config.yaml
n_layer: 14
d_model: 192
n_head: 6
n_kv_head: 6
head_dim: 32
d_mlp: 768
vocab_size: 4096
activation: "tanh_gelu"
norm: "rmsnorm"
norm_place: "out"
norm_eps: 1e-05
positions: "rope"
rope_base: 10000.0
rope_fraction: 1.0
qk_norm: true
attn_scale: 0.177
bias: "none"
tie_embeddings: false
parallel_block: false
init: "uniform"
init_std_qkv: 0.0301
init_std_o: 0.00568
init_std_up: 0.0301
init_std_down: 0.00284
optimizer: "adamw"
lr: 0.00322
beta1: 0.9
beta2: 0.99
weight_decay: 0.038
lr_head: 0.00748
grad_clip: 2.0
warmup_steps: 580
schedule: "wsd"
decay_fraction: 0.799
decay_shape: "linear"
final_lr_fraction: 0.1
batch_tokens: 65536
seq_len: 2048
doc_mask: true
train_tokens: 436700000
steps: 6664
dataset: "wikipedia_en"
MLP neurons of a small language model. Each row is named by its layer, matrix (up: input weights; down: output weights) and neuron, and shows model dimensions 32-127. Each number is 128 + 32 x the weight over its row's rms, rounded and kept within 0 to 255.
After each neuron's rows, "fires before" lists the tokens most often just after its 100 highest values on Wikipedia text that the model never trained on. A number after a token or word is its count.

L5.up173 [129 142 144 134 204 169 117 112 214 132 146 132  67  65  63 130 106 109 147 122 117 137 139  98  71 178  68  87 186 139 125 164 119 123 182 146 138 130 138 152 131  95  52 112 152 146 141 146 111  70 137 170 159 149  87 116 108 119 153 124 160 143 127 165  98 146 152  89 136  58  95 101 147 113 100 122  91 116 162  65 128 205 111 138 124 140 150  92 137 149 165 110  89 117 151 192]
L5.down173 [126 177 130  62 101 134 105 169  46  57 172 127 203 118 150 134 145 176 166  91 184 130 149  92 153 166 136 129 124 115 138 159  89 128 114 131 194 135 109 111 181 175 143 135 135 131 142 135 163 127 180 141 125 102  71 121 114 145  86 142 173 126 158 130  99 134 136  88 136 160 114 127  56  92 182 130 126 139 102 122 130  70 126 134 129  98 161 124  80 128  96 115 132 168 119  91]
fires before: "-" 19, "4" 11, "0" 8, " " 7, "2" 6, "==" 6

L2.up55 [123 156 114  80 169 131 141 117 176 119 138 118  85  57 133  82 156 153 156  97  97 140 106 177  89 122 160 123 143 153 125 161 105 155 122 173 136 127 120 234 150 102 135 176 159 131  84  88  85  90 123 150 122 141 119  74  89 203 160 190 160 154 152 106  54 119 150 146 128 108 101 163 190 134 137 107 127 123 125 122 111 143 131  83 103 120 110 116 178 121 206 158 173 156 168 139]
L2.down55 [119  77 132 158 165 105 144 168 161 137 145 112 117 147 110 125 157 119 119 173  87 114 123 132 124 100  64 133 121 124 170 144 149 165 138  75 114 120 108  92 140 127 134 143 155 144 133 161 142  95 125 123 113 136 146 144 158 112 168   0 166 133 140 124 136 119 140 154 229 116 114 147 112 100 136 112 136 130 129 133 167 102 161  95  86  97 154 151 188  70 133 167 160 115 141 113]
fires before: "1" 14, "4" 13, "3" 12, "6" 11, "5" 10, "9" 9

L5.up470 [139 157 137 135 159 200  76 110 174 127 141 112  90 116 109 124 117 137 129 166 104 165 147 113  70 209 119  62 125 152 101 144  77 122 161 140 161 165  98 162 117 116  88 135 116 155 110  70  56 134 151 113 106 177  52 154 136 119 105 109  70 179 106 134  55 148 145 160 120  94 159  98 166  70 123 143  90 164 129 129 157 140  98 103 154 211 137 165 118 165 161 134  98 122 118 129]
L5.down470 [130 139 135 104 119  95 142 111 146  49  82 110 166 125  96 181  69 133 144 128 180 110 103 162  70 130  74 138 139  95 106 132 134 142 163 107 159 143 130 140 121 173 145  95 115 122 165  97 124 117  96 100 110 115 138 108 136 117 164 159 137 138 102 136 129  78  89 113 130 192 186 144 117  87  96 143 109 124 138  94 140 124 193 103 141 104 128 157 129 140  76 127 112 124 137 134]
fires before: "-" 20, "The" 14, "===" 8, "In" 6, "As" 4

L4.up17 [125 140 105 138 149 171 145  73 174  99  83 125 118  91 187 159  82  96 160 138  73 132 122 151 112  96  94 100 117 150  84 126  98 148 170 182 228 130 136 128 193  85 111 173 182 121 150 131 116  91 109 181 143 114  56 152  89 164 137 146 141  73  88 139  96 115 186 141 150  82 128 160 140  86 102 127  52 144 159 101 114 174  81  95  96 150 157 113 129  93 114 122 116 131 118 126]
L4.down17 [116  73 138 146 145 148 118 142 119 134 130  99 118 136 132 130 146 140 147 120  31 152 150 137 106 141 132 123 125 136 144 152  89 199 217 145 129 120 111  94 142 125 106 137 125  95 123 121 157   9 133 167 129 141  83 158  92 135 128  86 126 153 122 115  81 132 139 178 118 110 126 141 125 153 125  89 144 124 125 128  73 127 110 193 114 113  98 119  73  97 160 127 145 124  96 123]
fires before: "6" 14, "2" 13, "0" 13, "4" 13, "8" 12, "9" 9

L4.up354 [170 137  92 183 142 131  64 115 128 136 104 128  92 115 144 152 142 131 137 165  92 114 128 128 105 125 125 125 172 154 145 135  60 142 171 103 173 172 153 181 130 134  97 126 122 111 162  90  54 107 108 123 101 139 124  97  75 101 134 112 133 119 119 185 105 158 179 151 142 108 142 120 134  66 165  99 133 113  96  99 143 149 109  45 107  99 118 175  77 134 150 105 124 105 104 174]
L4.down354 [121 154 113 187 131 124 143 169 101 141 124 128  78 150 139 113 139 153 102 111 118  44 164 133 112 132 144 158 124 123 150 145 107 159  68 105 151 115  80 119 140 189 123 187 118  96 127 155 117  86 146  85 112 165 105 136 150 129 147 165 116 132  83 180 130 140 179 255 113 117 119 127 130 189  91  90 126 103 101 173 158 107 120 110 115 159 135 147 112 182  99 122 153 115 111 104]
fires before: "8" 12, "7" 10, "4" 9, "0" 8, "2" 7, "9" 5

L4.up243 [147 140 148 167  99 172 131  86 119 105 102 125 122 108 145  82  85 161 143 127 153 146 107 142 147 131 145 105 165 115 167 112 109 125  67  97 139  71 131 141 166 168 111 173  59 126 166 148  89 132  78 129 122 167 146 193 134 108  54 161  60 183 104 221 119 103 126 172 121 118 157 121 140  59 111 142  89 126 126 128 122 115 152 118 111 149  98 118  70 175 135 101 132 124 102 181]
L4.down243 [135 221 131 113 130 130 139 142 157 105 129 150 170 137 134 124 109 125 153 109 143  33  82 136 138 142 151 153 121 129 161 108 119  64  89 105 140 138  21 121 120 138 160 140 116 127 142 132 132 162 149 155  97 145  86  93 183 140  86 182 162  93 106 199 113 144 113 125 126 124 140 103 119 131 126 141 100 121 136  89 136 124 170  89 106 133 174  84 182 194  97 112 135 131 183 107]
fires before: "|" 56, "-" 38

L10.up173 [134 105 168  88 129  88 170  26 132 109 143 139 115  91 136  90 135 145 141 132 125 168 156 113  85 170 111 121 162 129 147 165  87 135  75 115 100 116 146 106 110  70  79 162 120 114 129 120 103  99 144 108 196 146 136 149 116 166  65 159 133 148 138 124 123 120 121 174 145  68  90 141 128 125 156 115 108 125 126  97 121 119 105 124 153 105  18 109  88 150 117 145 151 188 125 115]
L10.down173 [177 112 122 100 140 159  97 220 120 127 111  86 156 129 105 136 180 157  77 125 126 148 145  98 207 135 134 165  73 184 200  80 126 186 139 141 124 134 159 136 109 120 138 117 108 110 112 142 133 130 158 142 177 110 137 117 116 134 100 147  98 124 130 117 119 151  41  44 110  75 158  84 123  79 142 152 123 116 115 122 131 123  74 153 168 106 149 126 168  90 114 188 145  92 168 104]
fires before: "0" 17, "4" 10, "5" 8, "9" 8, "2" 7, "8" 7

L4.up26 [143 127 114 122 143 116 113  84 181 157 116 114 136 133 113 160  89 114 182  68  95 165 156 112 100 110 112  89  98 150 129 146  84  84 117 160 189 158  91 216 154 123  71 148 137 135 129  89 115 108 141 132 131  64  89 121 127 120 114 150 146 124 139 115 104 152 189 130 102 101 146 133 150  42 156 104 191 135  85  86 144 140  90  86 144 136 129 177  71  98 134 141 178 107  85 134]
L4.down26 [117 172 137 171 155 141 119 141 100 182 126 113 127 135 137 131 121 129 133  83  48  38  93 139 117 129 123 141 114 124 137 206 105 161 114 151 122 121  32 147 156 155  82 174 111 118 136 135  92  69 143 141 141 126 128 112 117 148 128 141 120 138 108 136  87 134 169 204 129 142 127 143 120 117 125  82 175 127 151 135 135 110 107 104 112 138 175 127 118 188 148 111 120 143 106 139]
fires before: "3" 13, "ron" 11, "2" 10, "0" 8, "1" 8, "6" 7

L2.up254 [145 160 142  86 115 156 116 110 154 138  98 128  76 159 131  89  48 103 135 146 110 167 125 141 123 151 137  83 134  89 172  64 140  93  95 177 148 113  92 121 131 149 108 125 112 142 123 133 127 152 180 113  89 128 124 175 164 144 119 146 105 109 138 149  85 185 190 131  89  71 120 120 114 125 151 146  84 119 195 107  78 161 186 103 117 195 132 115 136 165 105 173 191 111 118 107]
L2.down254 [109 133 138 140 143 165 120 166 133  90  88 108 115 171 144 100  39 118 136 148  65 110  96  84 117 129 162 109 107 105 110 120 151 100 166 108 150 132 162 114 106 203 143 110 137 129 122 104 156 187 122 133 106 131 139 137 112  53 108 181 134 149 158 190 153 105  48 138 134 127 179 113 132 158 125 113 131 127 147 110 147 122 238 149 114 107 152 115 137  82 125 172 171 117 188 122]
fires before: "|" 32, " /" 9, " on" 7, " to" 6, "ment" 4

L10.up584 [145 127 120  80 132  87 103  95 109 167 111 117 140  90 109 181 161  94 157 107 146 149 129 128 106 116 155 108 109 108 199 169 113 134  87 100 145  94  71 138 117 149 128 173 126 108 118 165 145 124 106 119 184 152 113 130 120 165  98  43 129 145 120 142 116 158 183 180 136 109 156 125 127  88  86 101 109 120  95  92 177 177  84 163 110 130  62 157  68 138  76  86 140 141  63 126]
L10.down584 [143 167 160 128  97  94 154  97 130 131 107 155 143 148 111 153 179  76 127 115  94 151 104 122  86  86 199  91 111 106 142 169 149 103  78  94 117 146 117 133 117 113 138 152 141 126 103 115  94 119 124 112  79 162 140 100 148  74 126 130 123 162 136 136 109 197 147 171  60 156 112 135 148  99 124 154 121 153 117 118  92 116 132 140 191 102 150 107 159 143 113 151 127 201  64 166]
fires before: " |" 34, "\n" 6, "," 5, " Open" 5, ";" 5, "-" 5

L5.up373 [146 159 125 105 220 157  87 138 133 126 137 176 159 114  80 168  94 109 115  90 124 141 128 136  93 164 169 103 136 189 140 139 119 130 131 138 140 104  55 170 153 127  76 131  95 206 129  98 108  98 153 136 103 147  51  98 166 129 106 128 135 105 121 160  90 113 133 135 106  61 148  73 187 124 121 119 101 190 189 128 155 175 109 127 111 140 160 120 133 136 139  86 146 139 170 135]
L5.down373 [113 131 115 154 124 102 148 140 110  29 110 120 151 109 105 152 103 132 107 133 127  81 109 111  25 113 121 110 127 137 140 138 113 142 162  97 111 153 101 137 128 199 170  95 137 135 142 126 128 126 120 128 130 112 111 138 162 168  94 137 147  43 104 159 102 134  62 111 156 241 114  86 132 117 151 151 120 188 140 133 136 142 144 126 116 110 130  83 114 171 111 132  90 131 107  95]
fires before: "==" 24, "===" 12, "In" 11, "The" 7, "S" 4, "|" 4

L11.up158 [ 97 132 111 118 135 137 158  80  73 133  73 141 129 109 165 228  62  82 122 181 121 116 207 140 127 166  82  74 118 115 158 142  85 171 123 118 134 121  73 179 132 106 175 158 131 137 101 101 166 104  40  79  95 126 121 183 141 165 169 109 138 149  68 120 138 194 188 184 112  97 152 163 140 133 114 121  99 133  60 106 154  92 131 118 150 149 123 107  80  94 161 128 211 115 168 148]
L11.down158 [127  91 156 145  80 130 105 131 168 129 131 154  91 136 112 104 136 156  96 163 130 155 109 139 120  63 143 113 132  61 142 128  90 127  76 192  67 192 106  89 147 149 101 101 183 107 138 183 180 109 195 134  65 138 130  75 117 154  97 140 131 110 173 102  63  80  86 170 105 110 122 153 152 100 109 134 147 120 142 109 156 151 152 133 151  93 103  81 177  94  98 103  98 100 132 159]
fires before: "6" 14, "3" 12, "8" 12, "7" 9, "2" 7, "4" 7

L5.up60 [143 139 164 127 203 130  97 137 140 125 116 133  76  79 105 156 144 113 161 174 139 123 123 134 121 145  72 121 184 139 112 183 111 129 171 112 107 140 102 181 140 161  92 156 122 177 142 135  75 113 128 143 141  96 136 107 149 136 144 189 117  60  66 142 102 109 132 116  65 109  98  93 128 105  90 117  92 147 121 108  95 139 131 120 115 141 166 110 149  74 152  81 107 116 144 121]
L5.down60 [130 139 154 141 147 158 110 150 140  82  72 172 178 141 126 174  87  91 140 149 150 148  49 121  13 100 148 147 124 107 146 137 133 119 110 144 133 127  85 150 189 255 173 119 116 113  94 145  81 109 125 121 111  70 107 113 101 102 124  97 134 153 132 202 127 151  54 109 162 134  87  66 105 138  89 167 137 146 118 124 165 103 119 167 117 119 112 113 113 103 164 119 124 180 139 130]
fires before: "-" 49, "0" 6, " are" 4, " is" 4, "9" 4, "4" 4

L4.up175 [169 161 113 111 169 157 106 126 100 185  77  87 100 101 161 185 130 110 155 184  94 145 156 149 129 102 101 113 128 136 139 139  79 131 171 136 188 123 129 165 119 147  97 128 160  77 149 104  78  94 185 169 132 100 135 104 103 102 126 121 145 138  90 161  50 129 220 138 136  80 121 154 176  73 206 100 127 113 117  65  88 130  85 128 128 131 116 132  46 100 128 113 172 134  90 141]
L4.down175 [130 138 155 148 150 105 124 154 102 159 130 124 114 138 116 138 125 130  99  73  54  60 127 152 112 118 118 129 121 127 125 183  85 139 119 151 139 146  63 108 154 144  49 167 120 114 115 126  99  45 163 149 128 162 118 101 115 144 114 160 151 139  72 138  61 124 166 217 136 120 126 124 133 135 121  82 155 135 127 128 125 138 110 136 114 132 142 117 104 198 123 113 130 178  93 126]
fires before: "2" 17, "8" 17, "7" 15, "4" 10, "9" 10, "0" 8

L4.up191 [152 172 144 151 169 166 159 123 111  84 133 139  88 130 108  59 103 110 148 132 157 163 133 163 140 115 138 146 160 151 150 134 103 121 102 112 166  62 122 113 188 141 114 151  97 135 166 151  65 122 116 147 126 138 113 205 115 106  47 125 101 163 118 169 107 114 139 147 123 112 135 122 155  74 182 135 110 145 144  92 122 143 112  94 125 158  88 101  97 195 134 117  97 117  96 178]
L4.down191 [115 208 126 168 143 173 147 151 124  61 117 178 145 126 146  87 117 120 119  67 140  26 110 126 134 134 132 145 117 130 130 136 135  77 104  81 153 141   0 109 116 133 143  71 112 121 126 138 127 133 129 131 110 154 162  91 165 118 120 143 171 108 124 208 149 151  87  98 137 119 140 135 106 141 143 137 108 114 139 110 123 101 180  78 122 126 153 111 170 209 100 133 132 153 201 124]
fires before: "|" 61, "-" 13, "|---|---|---|---" 4

L11.up176 [110 138 125 137 169 145  84  72  62 150 137 163  86 125 141 126 145  88 136 110  65 163  78 127 102 150  95 190 104  66  89 124  33 125 160 126 151 121 143 141 172 150 102 132 114  92 136  75 153  95  73 146 145  52  78 123 106 124  98  92 113 125 121 138 134 200 182 111 160 136 114 108 159  94  81 139 144 161 104  65 121 116  60 101 130 112 106 113  63 140 111 140 104  79 133 137]
L11.down176 [ 53 170 147  83 129 120 170 159 151 124 106 104 160 112 133  75 146 189 199 129 123 161 103  94 155 174 155 163 151 111 151 117  58  93 103 106 153 114  99 161 161 147 104 121 146 108 182 150 101 140  95 159  65 137  79 126 122 173 133 146 172  97 118 139 148 135 157 156  96  63  87 143  84  89 124 160 135 158 152 145 196  82 111 189 108 182 181 116 156 176 120 140 106 104  92 131]
fires before: "0" 16, "1" 10, "2" 10, "4" 6, "3" 6, ":" 4

L2.up303 [123 141 122 131 150 143 113  86 188  78 102 137  75  96  93 170  93  97 158 180 105 120 124 148 106 159 101 114 153  90 117 134 110 121 130 140 113 125 159 186 150 115  86 127 176 148 134 119  85 103 134 141 139 120  90  82  87 161 105 171 147 151 121 147  90 155 131 134 116  68  93 152 155  64 105 141  78 166 152  75 124 165 113  66 108 149 115 111  97 131 193 151 125 176 150 109]
L2.down303 [ 98  55 137 169  76  92 145 205  83 139 152 132 140 117 124 146 169 129 160 158 119 137 105 109 117 150 111 131 176 133 154 137 167 186 134 174 182 136 150  90 122  39 132 130 111 139 123 135 100  85 133 145 140 158 139 133 191 107 181  21 126 110 174 107 122 110 126  80 208 133 159 189 126 195 119 117 141 128 126 146 141 141 142 121 106  72 142 148 149  57 108 119 164 153 178 130]
fires before: "4" 16, "6" 13, "5" 10, "1" 10, "8" 10

L11.up20 [153 168  96 161 137 102 135  91 132 148  88 133 113 120 133 176 140 105 115 159 101 148 154 109 101 134 152 168 125 182 152 139 100 119  91 192 108  71  84 114 128 116  89 122 126 120  97 109 141  73 121 117 164 127 148 116 146 174 154  75 173 205 135  81 145 112 205 152  68  90 136 136 111 108 128 101 119 102 104  94 166  94 114 127 151 101 109  93  61 157 123 140 115 103  77 147]
L11.down20 [144 110  99  98 126 141 142  81 158 177 108 100 125 107 129 102 126 196  86 158 122 136 129 154 110  88 170 167 130 123 113 125 107 151 120 158  81 112 134 120 171 106 110 149 120 100 142 140 176  94 153 161 107  98  90 119 144 133 117 117 130  89 101 112  70 175 193 199 176  87 191 180  58  98 143 143 124  79 152 143  84 102 116 138 148 143 117 108 128 154 146 154 180  95 140 142]
fires before: "0" 23, "1" 18, "3" 10, "2" 9, "4" 6

L7.up58 [156 105 145 120 121 157 175 149 131 163 176 138 152 157 170 165  94  91 164 184 171 127 107 116  94  87  99 137 163 120 126 117 116 110 115 147 176  93  99 125 161 103 106 125 100 153 126 130 139 138 147 111 138 163 171 125 105 107 185  98 137 181 154 140  84 115 153 112  83 150 123 187 170 107 182 136 131 190 122 146 116 155 108 176 132 125 174 134 134 184 138 133 123 133 138 130]
L7.down58 [103  97 150 145 146 170 127 138 104  81 141 153 121  86 144  94 155 117 155 101 138 107 115 135 135 148 133  74 148 104  67  84 227  84 156 148 157 112 123 133  86  93 146 173  75 145  73  78 114  85 150 161 161 154 200 148 116 131 137 146  89 134 145  62  96  98 139 125 101  99 173  96 165 146 168 132 173 114 144 105  90 147  94  90 108 118 143 141 210 116  54 118 114  61 163 138]
fires before: " the" 11, " in" 10, ":" 10, " to" 9, " a" 5, " by" 5

L7.up743 [101 144  67 111 182 109 101 160 118 193  62  79 142 120  90 165  83 105 175 140 131 157 142  83 117  92 109 103 172 162 169 155 105 164 124 131 192 144  87 126 115 101 101 162 108 136  81  74 101  28 106 110 132 129 125 142  86 116 115  85 163 111 137 186  96 118 180 125 120 103 122 158 130  77 190  49 148 147 150 159  97 136  96 152  96 133 151 137  88 139 114 119 124 151 106  99]
L7.down743 [125 123 127 153 114 135 142 100 159 152 108  82 143 114 168  49  99 138 127 151  87 127 164 152  71 125  99 134  99 121 118 168 136 151 184 224 111 160  73  71 174 121 128 117 202 140 129 117 110 157 116 126 124 118 102 136 122 130 112 164 177 101 140 120  84 138 133  87 128 152 123 163 130 120 164 102 118 103  93 158  74 129 122 104 157 150 164 114 113 163 144 128 107 130 180 135]
fires before: "7" 12, "3" 9, "4" 9, "0" 8, "5" 8, "1" 8

L10.up696 [176 164 137 114 124 143  78 141 155 154 118 165 135 149 119 160 165 108 160  82 119 110 124  86  88 123 145 133 143  74 166 139 166 108 149 111 142  98 120 121 116 149 100  70 113 167 120 133 141  98 122 116 173 149 209 118 123 126 177 128 152  85 177  98  90  86 169 158 143 101 122 118 113  83 164  99 134  89 121  90  71 119  85 150 117 110 142 139 113 170 113 151 110 102 125 156]
L10.down696 [172  88 102 100 111 145 112  98 100 129 163 136 168 158 110 118 134  97 154  56  88 153 101 154 133 109  87 145 132 119 150 159 134 108 145 133 136 125 134  94 118  79 137 119 112 141 172  84 115 115  98 148 121 149 102 112  44 184 116 108 152 139 134 134 150 100 105 147 130 169 146 136 169 214  99 119 168 136 103 105 112  95 160 128 106  90 212 102 140 119 146 136 144 116 154  61]
fires before: ":" 28, " by" 10, " in" 7, " the" 7, " |\n" 6, " on" 5

L5.up8 [139 116 128 172 149 107  88 108 160 130  94 120 102 126 119 161  85  69 150 201 129 116 129  82  85 162 119 122 178 134 142 184 121 191 147 100 162 123 118 201 198 160  70 113 114 130 105 169 139 106 180 112 212 111 126 107 166 127 121  99 124 105  86 125 129 147 152 100 131 124  94 131 103  86  94 145  62 133  77 148 113 175 129  97 149 116 155 131 152 129 166  85 118 151 125 157]
L5.down8 [126 185 154  96 127 164 126 111  93  67  89 129 129 132 160 179  92 119 128 151 132 154  90 102  66 134 143 125 129 128 136 132 124 103 109 126 137 120 129 133 144 255 172 168 109 135 102 127 150 112 108 129 148  66  92 144 128 104 135 165 120  99  88 179 102 128 109 184 133 179 102  43 111 150 116 132 116 148 131 107 150 147 132 147 142 178 118  90  50 148 137 150 105  98  83 111]
fires before: "7" 12, "4" 11, "1" 10, "5" 9, "0" 9, "3" 8

L4.up396 [157 141 127 135 171 141 118 108 152 164  72 101  99  97 164 133 120 124 161 176  93 164 159 168 166 103  89 118 137  91 120 145  81 147 100 104 219 120 100  80 126 119  92 154 186 145 130  83 110 114 184 117 183  87 113 138 121 145 129 121 127 119  82 139  98 141 208 156 110  78 101 168 124  85 143 101 118 128  88  76 106 126 102 162 116 146 114 171 118 111 144  97 158 123  73 113]
L4.down396 [ 99 155 136 149 144 147 108 120 121 151 146 142 136 124 144 138 166 101 111 130  85  65 145 146 130 109 150 131 127 104 137 157  94 130 161 127 144 129  83 105 164 168  52 165 120 108 106 111 105  32 147 136 109 169 131 108 101 157 123 133 137 107  94 133  66 132 191 242 138 123 149 147 141 144 107  70 146  92 127 162  90 130  82 133 101 161 133 136  73 167 140 123 142 173 100 133]
fires before: "2" 15, "4" 14, "5" 13, "3" 11, "0" 11, "6" 11

L2.up211 [110 112 138  81  96  96 119 132 157 155 106 126 138 110  83 102  89 145 169 116 140 113 102 118 110 172  87  69 160 101 160 113 128 120  84 178 206 158 107 146 173 129 100  93 137 179 176 115 113  64 125 151 128  97 155 175 109 129 144 127 116  58 168 119  61 156 174 124  57 127 104 130 131 117 107 110 133 165 167 122  63 140 150 101  62 135  99 129 120 151 124 179 193  55 170 117]
L2.down211 [129  93 164 137 115 169 138 196 156  70 131 149 127 213  80 125  94 109 144 136 123 126  96 134 107  75  96 107 119 120 130 114 128 108 141  41 142 133 143  68 120 160 108 102 150 132 151 113 107 216 134 142 114 182 154 131 173 112 159 122 133 113 114 136 158 157 111 118  99  60 230 131 118 171 164 150 142 161 144 135 157 120 223 125 143 102 139 139 177 161 100 136 156 110 192 123]
fires before: "|" 23, " in" 15, " as" 4, " |" 4, " to" 4, " by" 4

L7.up315 [169 100  55 165 166 143  68 100 110 152  79  84 119 124 135 153 125  77 112 143 108 152 204  60 110 124 122 119 138  98  71 100  51 129 156  92 129 139 118 153 130 112 127 154 146 112 123 135 112 104 115  96 133 107  89 124  31 159 146 104  82 137 185 126 122 131 177 176  74  79 134 126  89  48 142  65 105 125 130 171 104 154  45  78 110 161  95 145 123 149 115 190 132 135  77 148]
L7.down315 [149 132 100 110 113 100 135 116 138 175 143 112 157 121 114 122 164  96 118 152 112 126 171 104 114 123 129 126 138 137 110 145   0 156 116   2 138 138 134 157 133 102 148 148 124 123 141 136 116  32 151 114 112 128 235  97  58 140  94  87  85 149 130 119 140 132 176 149 137 124 161 168 107 110 136  73 111 108 137 125 116 124  96 133 120 150  79 127 166 176  67 166 143 142  93 112]
fires before: "1" 17, "0" 13, "3" 11, "4" 10, "2" 8, " |" 8

L2.up285 [ 89 156 127 135 183 135 147 116 112 103 116  79  54  78 138 124 161 112 121 143  74 109  92 166  93 133 103 118 139 139 117 106 124 168 186 127 141 169 160 170 109  66  83 151 149 131 120 119 118 104 124 199 155 138 103 149 100 160 164 153 140  94  57 137  63 117 132 239 156 141 171 150 131 144 112 109  75 152 146 115 137 174 102  77  80 128 160 136 164 129 164 123 151  92 116 129]
L2.down285 [111  64 139 160 157 113 130 169 144 147 135 117  99 100 134 134 158 134 140 148 104 145  99 144 115 125  74  99 123 124 123 135 144 115 183 156 123 129 116 114 138  81 135 118 116 117 129 150 118 108 102 125 127 118 112 122  78 159 184   9 169 127 130 111 119 121 175 142 189 127 120 186 109 145 123 151 138 114 125 113 145 117 142 112 125  86 101 109 175  36 142 157 151 137 184 141]
fires before: "4" 16, "6" 15, "9" 13, "0" 10, "8" 9, "1" 8

L5.up628 [172 164 112 143 205 197  97 100 164 124 137 142 151 117  93 134  92 123 145 119 145 155 129 105 105 146 144  75 165 173 140 143 112 144 130  66 137 100  86 154 233 148  47 116 170 178 151 131 128  89 143 123 143  99 106  95 155 120 111 125 122 120  92 168  87 118 137 113 105  52 101  84 168 114 110 114 102 147 121 110 189 152 126 155 113 193 168 115 157 118 125 109  75 111 129 120]
L5.down628 [128 133 127 146 136 138 137 147 137   0 140 132 151 140  99 145 115 134 143 131 153  65 104 125  29 112 116 135 120 104 125 162 117 132 145 136 135 157  74 159 136 157 155 110 133 136 142  99 101 146 103 133 107 142 116  81 143 166  96 142 153  78 100 140  95 121 107  86 154 230  99  99 140  98  94 124 144 193 129 122 125 110 173 140 100 136 143  52  92 186  86 106 128 120 122 115]
fires before: "-" 36, "|" 28, " " 4

L4.up202 [137 143 136 135  94 141  99 110 147 134  83 112  84 132 107 146 126 109 135 148 105 161 139 107  99 147 112 117 142 110 132 128  72  93 171 117 189 148 118  96 159 136  67 129 176 160 162  33  69 103 131 137 133  79 100 186 134 110 165 123 135 111 150 103  68 179 167 157 101  92 151 180 147  60 153  98 127 126  92 119 149 132  57 108 109 117 111 197  83  94 159 105 156  91  59 154]
L4.down202 [130 185 131 172 134 128 132 162 103 159 119 132 166 123 126  88 142 122 136  78  92  24 110 130 125 142 127 121 138  97 150 163 101 126 102 143 142 112  75 113 151 158  87 182  90 107 119 141 121  69 147 136 134 131 138 119 154 117 129 142 128 126 117 119 112 116 147 235 100 127 153 128 109 100 109  99 167 126 133 144 137 132 104  83 112 123 154  93 118 219 118 116 127 100 109 158]
fires before: "6" 16, "8" 11, "9" 10, "4" 10, "0" 7

L4.up8 [119 161 130 150 136 136  79  85 149 154  86 122 117 115 152 195 167 102 159 156  68 168 121 139 148 159 106 107 128  98 102 131  35 122 125 138 213 141 108 141 123 116 101 157 173  53 180  89  97  93 189 141 165 145 121  90 103 132 108  97 158 111 117 148 103 119 206 102 126 105  92 178 113  66 148 138  91 157  97  77  57 157  87 103 124 143  79 118  71 116 128 150 121 152  98 160]
L4.down8 [163 152 138 158 148  95 109 135 130 156 121 127 134 133 138 152 130 132 149 109  46  54 148 108 121 123 121 137 116 119 111 174  91  79 129 134 132 129  75 100 139 147  69 194 116 122 128 122  71  31 151 134 132 158 131 125 108 149 111 144 155 155 116 151  79 139 146 244 127 134 140 128 115 126 114  81  99 101 113 139  96 122 103 115 111 108 113 144  39 169 136 138  93  81  79 138]
fires before: "3" 13, "2" 11, "6" 10, "5" 9, "0" 9, "9" 8

L4.up82 [161 161  93 149 110 146  77 100 116 161  89 124 143 124 106 182 124 131 123 154  91 140 155 164 101 139 100 122 153 128 184 151  76 159 188 157 153 158 124 148 104 128  81  87 174 107 191 100  68 106 120 132 118 112 101  90  97 140 120 159 160 139 127 141  93 145 193 163 112 114 107 150 137  69 190 105 146 109 101  93 121 164 110 123 147 103 132 112  72 120  82 144 118 129  85 150]
L4.down82 [149 158 132 163 151  80 139 144  65 172 123 137 134 141 145 133 143 130 103  87 123  31 172 134 109 107 123 160 122 147 108 159  89 138  87  87 151 155  81  66 164 193 113 156 124 106 126 134 108  43 156  86 105 142 115 107 101 127 145 122 148 124 109 179 102 145 219 255 123 123 126  89 114 153 131  63 119 119 107 146 133 140  94 127 132 159  81 137  78 183  79 100 138 133 118 110]
fires before: "8" 12, "7" 11, "4" 9, "2" 7, "1" 7, "0" 7

L10.up63 [153  90 100 116 100 157 107 109  75 175 117 190 170 174 117 155 199  83 145 131 144 155 111 161 119 104 117  55 156  99 143 184 103 205 100 105 184  69 109 128 140  97  68 115 142 148 170 109 121  96 131  90 130 134 166 133 130 129 140 105 105 128 137 159 140 183 130 113  83 111 131 117 142 143 145 123 100 124 104 111 108 134 168 145  60 202  89 127 178 167 113 151 159 149 100 102]
L10.down63 [121 125  78 120 133 107 138 113 101 140 140 180  84 156 124 109 148 172 162  58 146 131  90 165 199 107 158 100 126 188 183 130 182 111 130 134 157 202  95 155 154 203 107 132 157 106 180  95  93 107 116 178 135  96 149 160 108 191 119 148  93 157 193  91 137  50  92 110 142 146 122 162 116 146 130  92 118 141 144 107 128 172 129 120  90 158 116 129  84 130 142 192  77  99 143 158]
fires before: " in" 23, " by" 13, " /" 9, " on" 9, "les" 6

L2.up326 [108 135 154 117 142 155 110  46 176  77 113 141 101 139  93 131  83  72 146 164 128 105 141 125  52 161 114 110 165 109 121  99  94 101 128 138 107 152 178 169 144 136  87 110 150 142 211  60  75 107 138 155 152 139  87 101  85 150 112 145 111 132 115 158 102 105 129 155 126  85  97 133 138  76 151 160  93 159 155  99 141 130  96 115 117 164 109 152  78 110 155 112 109 174 113 107]
L2.down326 [109  66 134 124 132  62 126 207  85 129 152 120 102  60 116 147 198 156 170 152 138 121 117  82 131 159 144 128 170 164 179 143 141 193 141 154 197 125 136  92 126  68 120 164 126 118 108 132 114 106 117 144 124 172 132 149 148 137 145  80 178 123 160 123 111 107 101  69 184 145 174 171 136 191 118 117 155 135 143 141 124 158 151 114  94  83 160 110 158  74 147 101 138 103 230 155]
fires before: "2" 10, "7" 9, "0" 9, "1" 8, "4" 8, "8" 8